{"num_hidden_layers": 10, "hidden_size": 512, "num_attention_heads": 4, "num_key_value_heads": 4, "head_dim": 128, "intermediate_size": 2048, "vocab_size": 8192, "hidden_act": "swiglu", "norm": "rmsnorm", "norm_place": "pre", "norm_eps": 1e-06, "positions": "rope", "rope_theta": 500000.0, "rope_fraction": 1.0, "qk_norm": false, "attn_scale": 0.0884, "bias": "none", "tie_word_embeddings": false, "parallel_block": false, "init": "uniform", "init_std_qkv": 0.0156, "init_std_o": 0.0, "init_std_up": 0.0156, "init_std_down": 0.0, "optimizer": "muon", "learning_rate": 0.0136, "beta1": 0.93, "weight_decay": 0.013, "lr_head": 0.00638, "max_grad_norm": 2.0, "warmup_steps": 200, "schedule": "wsd", "decay_fraction": 0.591, "decay_shape": "linear", "final_lr_fraction": 0.0, "batch_tokens": 131072, "max_seq_len": 1024, "doc_mask": true, "train_tokens": 900600000, "max_steps": 6872, "dataset": "wikipedia_en"}
MLP neurons of a small language model. Each row is named by its layer, matrix (gate and up: input weights; down: output weights) and neuron, and shows model dimensions 64-159. Each number is 128 + 24 x the weight over its row's rms, rounded and kept within 0 to 255. Numbers have three digits each. A neuron's up and down rows have the sign that makes its largest values positive.
A block is one neuron, or neurons of one layer that tend to fire together. After each block is what it responds to, as a language model described it from the Wikipedia text at the highest values.

L4.gate419:124121119087133092133144161089103113112115128168128116108132126110061139098114124103127127112122143153135131160111130137111122090152141096143123144122100149151107140086149129096125178136156167119130123117119091136104093105120137129109146118141087125100103114129100139110103142141118123099
L4.up419:143154088123117131110120153112108135068157154104154118093154129110121123098109120105124147188132114144134086148135092146053147123106140144123073095154140128124133183114137110130123132128166148146118131132152119099105101119141143157097103102147090155139130112112146153121147139123117142146
L4.down419:099154135099107123120092137131111115118065125142090135124103119128147085134109127107107110128103153086165133127092130145136047133126139130178143148095165121123161142138149133153135160128115098159133153143156119122126116124135148100128152123107137142107167139145146102114143159155140165082
L4.gate610:098141103101111129174113119154097140124120136131145117109202115127128124101148098077147141135125132154141134109119086143104175108164133122124154122140134117153121157108094085137108133063150129124184123164126156107120141094110108132102166150079115143113139062151092116130134146128171044127
L4.up610:152144112159181107136147104112117111122145168120128121136179082102103178089135119161128119133120136113133102147089155164154146173137125129101106125133118111109091155141147117099123137142127147137107120147117104098177148127128133103096156128128115127142158089112159112094158145149135120137
L4.down610:149139109101141142098170138156101098146094167122149122122138143105115135134137153122101144123107147145111115094104147158143128119168152123153098109120171097151202144150145149143094137124124130120130128167140118103117134114129144122081104120121096171123102124142118145092144113094115138119
L4.gate1324:136163080112155128138120124116166111122161201112137086147152140136139131099103151106092153182102145146138134103125124159075134150157153136098099109136145133176116168150120090106124153136122116138084156168138136144153140099089125101154137149098155114103103123126136146119143175114139118126
L4.up1324:129122142147165093144142135125144162125126161066131134100136134123122128124104136125143099114162113128176150136138086137123153138144145081132168120142149172114122195141123141120124131163140139125153160130142091116129160117151104128136154126137087126111139093150128143125096163073149137177
L4.down1324:100152096081142132104120137190102127106058152161129141139131145133110141138149144111086128155124137080106129115114121155139125113154134136154044110134163095172146118114130118135107138141113132152142123138113158131102110120141144155128140126127117125102110127154150118046134138147149163081
L4.gate2026:156119125081101136136087133139145148100097149140153127094131122123112123100100169107128124208133156152168117091155143119116122129125135155091115106102145147158113135116094101118127172131114119152121121177153144119129128095108107155166111134147144112154128110145144160082179148114111092128
L4.up2026:142085128155163104114105149139157122129110157146111096105139112121122153148085158146114146114146158123117121156145132172167096105138093128125129134134136144094117190168132115152111160170165141137122120131124088149098118101092168129123177185095111114163113120125159138095118150111127113136
L4.down2026:106146095073115132098105128148114142106110116133148142142146110143088140104116111145070123142143124130103132090113153140109145108162128097148106179156157091172123119113127120128138151143148123149091110140123170135110106168109122105120082136130176119092149130168102109104161144116145116143
Short function words and possessive 's inside multiword titles and names of songs, albums, shows and businesses, like When the Going, Time's, Songs for.

L5.gate1294:152084144065099083159095114127131110130159132099123129125114067115138147177119149131122168128100152143116156113145158160138120123130156106156155117132153109134144134136128165171134123131120119133130145119196095120115144138135155108093132123115151121122123137101100111145147098127115130130
L5.up1294:139154167140133115119129122143112104107138144151094143118108115119174156129092131122147120156142144113096116132073127129102100141072144138104100137148163110126098134161139150097090153170157136183148178139085115144174126123130124115119142132101113131119168149159139092147108110134146139132
L5.down1294:118095112114129129111103143133145092183073132170142094091109081103147144161167116143117146116146104123150149098090118116151111158088131145091167116134130178113162119098126105131138117136120113122143143158127141154140174117127112140117159123076147133099151121125132132143144143099138111128
Final token of multi-word proper names of organizations, teams, events and institutions, such as Film Festival, Denver Nuggets, Prestige Records.

L6.gate92:089094128128114128135092121109117085133104157151099092124137117113166117125145153122108145116109102127164136160143150167067145154111156126123114127140142101109119114133122129139139188145124163104145113170088128119111144118131089116133112160185080115160162133108152126102141131117159134076
L6.up92:195132139087137149105107143140111104156145133133159091128124129162104116163122151127102119113157118126139146113160121149176133091114178137120157111164118132094119121093124142088046133133139116144149151119134121112108129086158156075124130124127153077136125129172094137156116130130137152111
L6.down92:140146133127135151139133132112086179111148132137160181130140114156143100145089103116143124112120116132153159114105161180135136149133117143146129134144131105126143159086115180089120155154135121114152134162101148134082122172160092160101091095117149137143096121087131113109197123108085112103
L6.gate916:138119162113138166127167149144086131096100121123127136123121085128114146139100084125107128128140144157098099131126144084134112106089154102120169097084121135108135130136092091157135160162108140132111130154145109108141144116110141117119137115143102138117162120119140125161205123146053142153
L6.up916:133123186157154150131115116133106118124128147107145137115118114101112119151136102149114093123126155108106098169133159093129123161127137093137126116095097135096141106105112092144146148151132164161103102164113098097098124125067122120121147116150098112111162127122151141146129127148098119193
L6.down916:126124131107137119106117140142110116130066119115097142135150118111156151153119128120140142140106095124150149075155121148121090138115123092145144125122134102114147119081129110201114116133112133109094121124112108096087153153090122108155160127142139163162098137143133097142149136136088131131
L6.gate1003:163121126121079137140105141122180098118147151125141118133115059109145149101124133101127132126124116094162132080182172139109171119074120105125109094156134135088106120103100104138153130103126116151155102130129117141124172123124135144157130131154124141111118143105125084144107119116126122137
L6.up1003:140091168133100094121111144130121141137093175100103101075144105140103115149113127093121106142140120160124125115165164167107107100117128125127121116120138123117144107126104068167125122146128134125147158125119130101129131070149128142117092079148115128135137124117108165128100137147129143132
L6.down1003:116083167074125101151132165108146195144092079109102149157163078112142109122154172131161120135113133119165136125166130145150096125090148130140137120118142146112137110119164115128106111115137109101128131094132163126125142170148136103157142124106116130126144141151134113071089124103124137125
L6.gate1095:151111108116116115102089161072126136154078113092109107081118144145155127183128148098148129124125119137155138163128149151136103112096147116123128113085160132146161128112158120154098147145106127131115112126110151138085143161131103146158134126119127125178163145131152117139110153129133113093
L6.up1095:141057128116113131143110114102121118114073113159147153126145151148158134127115118139153145099143144163089148082103162123178107086086128124100112141123129111154138146129088130178109145169118132173139112119130163147115147120095126130111164125163127100144111150159122150107157146122097109148
L6.down1095:116105130121146098110098122115083134116129147124123174110095123131113132160128173140116148110110104105133151145160125145147091144123143114129112078133118148089127157188110150126142157138115132159101160095091090071111133148105169123149149132130072168137127175109127129150151113050106141080
Final word or piece that completes a multi-token proper name of a publication, label, register or institution, e.g. AllMusic, Epic Records, Heritage Register.

L4.gate97:146087103132122128104129108128153137124078172130125111137141115115092179180090155115166136103134116109119120102089162168164144114133165121189163138124129108114132130156147140158112074094099105110167151095143122150112140123117110118150170134114137143131129193120159134129177169110092125167
L4.up97:144080193061090130128097132132129145102156116100175117108088105160162134132114142079126132163140137134149125144120123135112141151132092140119158114153155147116118151141145150164136119113126147111114125168119116117111146130141130125132152147112101120121136135096132125132098107074099155121
L4.down97:140126136096127136146144094169088119138128105112162162136140131154116122146105086096102113185133140129174131084144156118152103090144146139158145124176121120093104138106148140144110152137075129104111158159106116115117164115144132120138191127159133118097105134130121123104120123107130150116
L4.gate346:115153116134134136101107124144130137130171134090113130146119161149149164178126140135113154113126099128110160133100147173128141170113104057114161119122116130137137133139155130121112154089121113141097087130113125133093132115124134138149150138121119110169127132115141109116171147090115129120
L4.up346:106111137070104124119094157089140134150169111147086128145113096113143158151116155124097126123147104099105116152079183140113142129083131108069123084111147120145150115086131140141083106125141135156149098168155104109152166129148147132134177130152054151106082115124139137150120131125093159119
L4.down346:127134170136132114125135120166129142165111114149138158117140130137143163136161120178109100133114121099119138123130108089163067143135124156144132128139140134092083150123113118111087144113116131109120143146153105105101169129146130160127187137117140158131185132137156081082119146172121109095
L4.gate862:113140137134122095134138127130138081103123150125112124113134145137137151123108129120129159115162109146148185093087117122108108142164109114114128118185137142143148168144151165105119135087146117122160145093135145101113145123147145109131177137128109103113123103120116119083139166123142131184
L4.up862:132122132154122131106160173111158105151140153133104115169104144172113141135116134136141119110085130158126077138104109128130151123093110169077107061111198144148090122153139146124101118132086123168092124145140129171154140064126095100165072144105131134129121141123114163125133121167121113129
L4.down862:126121097092120108111121157175095148166095090136145145124133097122139203148097124130117176174122122090108087120116131131137087130169146112148108093107141114132111139119137118137139123152086096098150123153161094179100122111137124122126139122109119110142115161157142120082148108129095193113
L4.gate1056:142094171115086113136120158103145121127152150102169128120136125131079122195117119132116136101121116121159123126130122169093128169103126099147120065179132135119118123094141111126153163077159108142129092137110152144115176125114136119087125119111104078119109083088117127188149116139117127091
L4.up1056:151093133125098110119108167100131097136190132112181149071104100113111115116112139147090136140141146095136105140131107160127143084107140164089146124146112165125115091122104127118110127152154116180170092116097128175104138124099117121113112151141113091132143150149118122153107133138121135096
L4.down1056:115079159122121115098108129133157123095143137118190130109113092143174114092110120135140172123087168125129149107162116135133118124102154120109118128138111121110138108137178153146085129121124072131154137126154122107115138048134123112112147106133163131152119125151155061089155126140111090099
Word pieces or words in the middle of long multiword proper names of organizations, awards, laws, or publications, e.g. Gram-my Awards, National Register of, Continental Basketball Association.

L6.gate183:157120145137121162112096130132137170139173147144109126152124147129077130157115133150078116134096079152148157129107107126111136133119097097135120107113143126131153122135124124108152077150064129116110106124164119174122124141134123131165144148108142140098158144106127114126121131107124106139
L6.up183:162134156090116134120148145125141155143118125153095147125140154092085110142164129088160145161123106147152125157106150166120105087122089143135117144143149134159186126124125162113142117129143109114107099126086118142127152146122114128136146147111161096137125083093116118101069150142138142140
L6.down183:083146122124154134072130124130108148117091131115111144155075131099106126118087146145115098186113189115121133126138094141166124110163168140142125145124142147109135106094143160112167118146110109145133154158151104133134106096150104135146114173129116163134170150159105106127123089116140169130
L6.gate687:156099092122156167058166169077130128132109130140157119144097166118150140105177152113113138127151130161144080097122140144140132165113145139123084089161141127171149139149112122102137161068098104119142174099167118126170116133092147116123133148134149148094155111128114115094138131159124133142
L6.up687:089146151158122153148137137115122117129105139163118144151155109132157076147124115068149184125134131114112118131143185146104131156158074150142141131117138148121127120122103108109154119083109097136221155143109132137101105108100081132114153109121088177104086076125133121081141139123134127144
L6.down687:149137140143117114105151131111143171206133146144153103098143136122110127113146125091085096179122126122151111126145164102209132111127116127125123102113093137089079108160119137153135104139062121103097160147165103174130116146107092106134103108151141125120130151135138133061112157137119167160
L6.gate1298:151133094106133119134120170108099143165150100139150140146127108102098115093119095098138077169114134123119100139078144129124139156088105203134108101148112184164125166164141099095093140135106144125156133139144136149149136147147085172085116096077123180095114127090153148118082156149102155109
L6.up1298:138142121107121091122136124139119090159148165156086117161193143137079110141150149098100128181089123147092102146141135077093098122133144110123097127100113169141091125107126098100159145133156122118123143155135106136159090154123111111130100120120128112124136036119150114178099085137130097095
L6.down1298:135135092140121091140144142125128104141068148115139098126108138111124129144128104173133149106109180150151129107117134154091124103110120158182115167126096151112153148139097114131086095164111141118154190149138118139126097125121124137104121146112088120113143099127120150132167112128150147134
L6.gate1497:106117180100092120139133110144147109116119200145157100121172129143106138164129121153106142148139109168125129099110121123155127107149109134112103125154142090181089112122113157155109109131133133135131136144175079137139136115104124137120152104175165161175121135169101100124102103149094152160
L6.up1497:133115109138116143164125131149132140113118168130142083123147151136146128112146146128127142115155149130131135115135167087094080103114125142084130168121135098139131110113138131136116174179135133180129111148126071137156129115090112154119142169149182137121109168125058154146117159147127174108
L6.down1497:132137160110150080149143157101188147169133058132112164164127146124133118135124125128122122138163151131127176097145116125141123152136138123149173153118139129102119117119111108108155103142158156145152157139111104142115115093134131151117117136136123085101106109150153097104151161085110147105
Prepositions, articles and conjunctions inside multiword titles or names (Coast to Coast, Manchester by the Sea), plus infobox-field colons and table dashes.

L5.gate1398:146122155082115110148101180102126129110159101182114171099124153129113110145149123134128176143145097132104129134079141150123128150146078113067131141109159132148110094101121137140120143103122123147151096132152171104119115098118135159125097120110138118099111156110119115123090150085127104142
L5.up1398:145130049124130127154134094133160100167085119156137108136135149122143106109122091111074131129159110162122172123110091125131163118117107172089115109094157118190114135127138111086135183151101112138128107086130150082127126095126120119142159140123119110114126106130161109139126172123127105097
L5.down1398:147116119152105124147124149138095152137130154123137139101150130108115101119119124122108134156118111142109128153113162147164104150122099114116114110101141104128125146107108159146102153130093120137143124123133104142155147137139110122143141081125182116123149170139185153139106130192145136102
Connecting words or word-completing pieces inside multiword titles and proper names, e.g. "History of", "Light on", "Centre for Excellence in", "World War".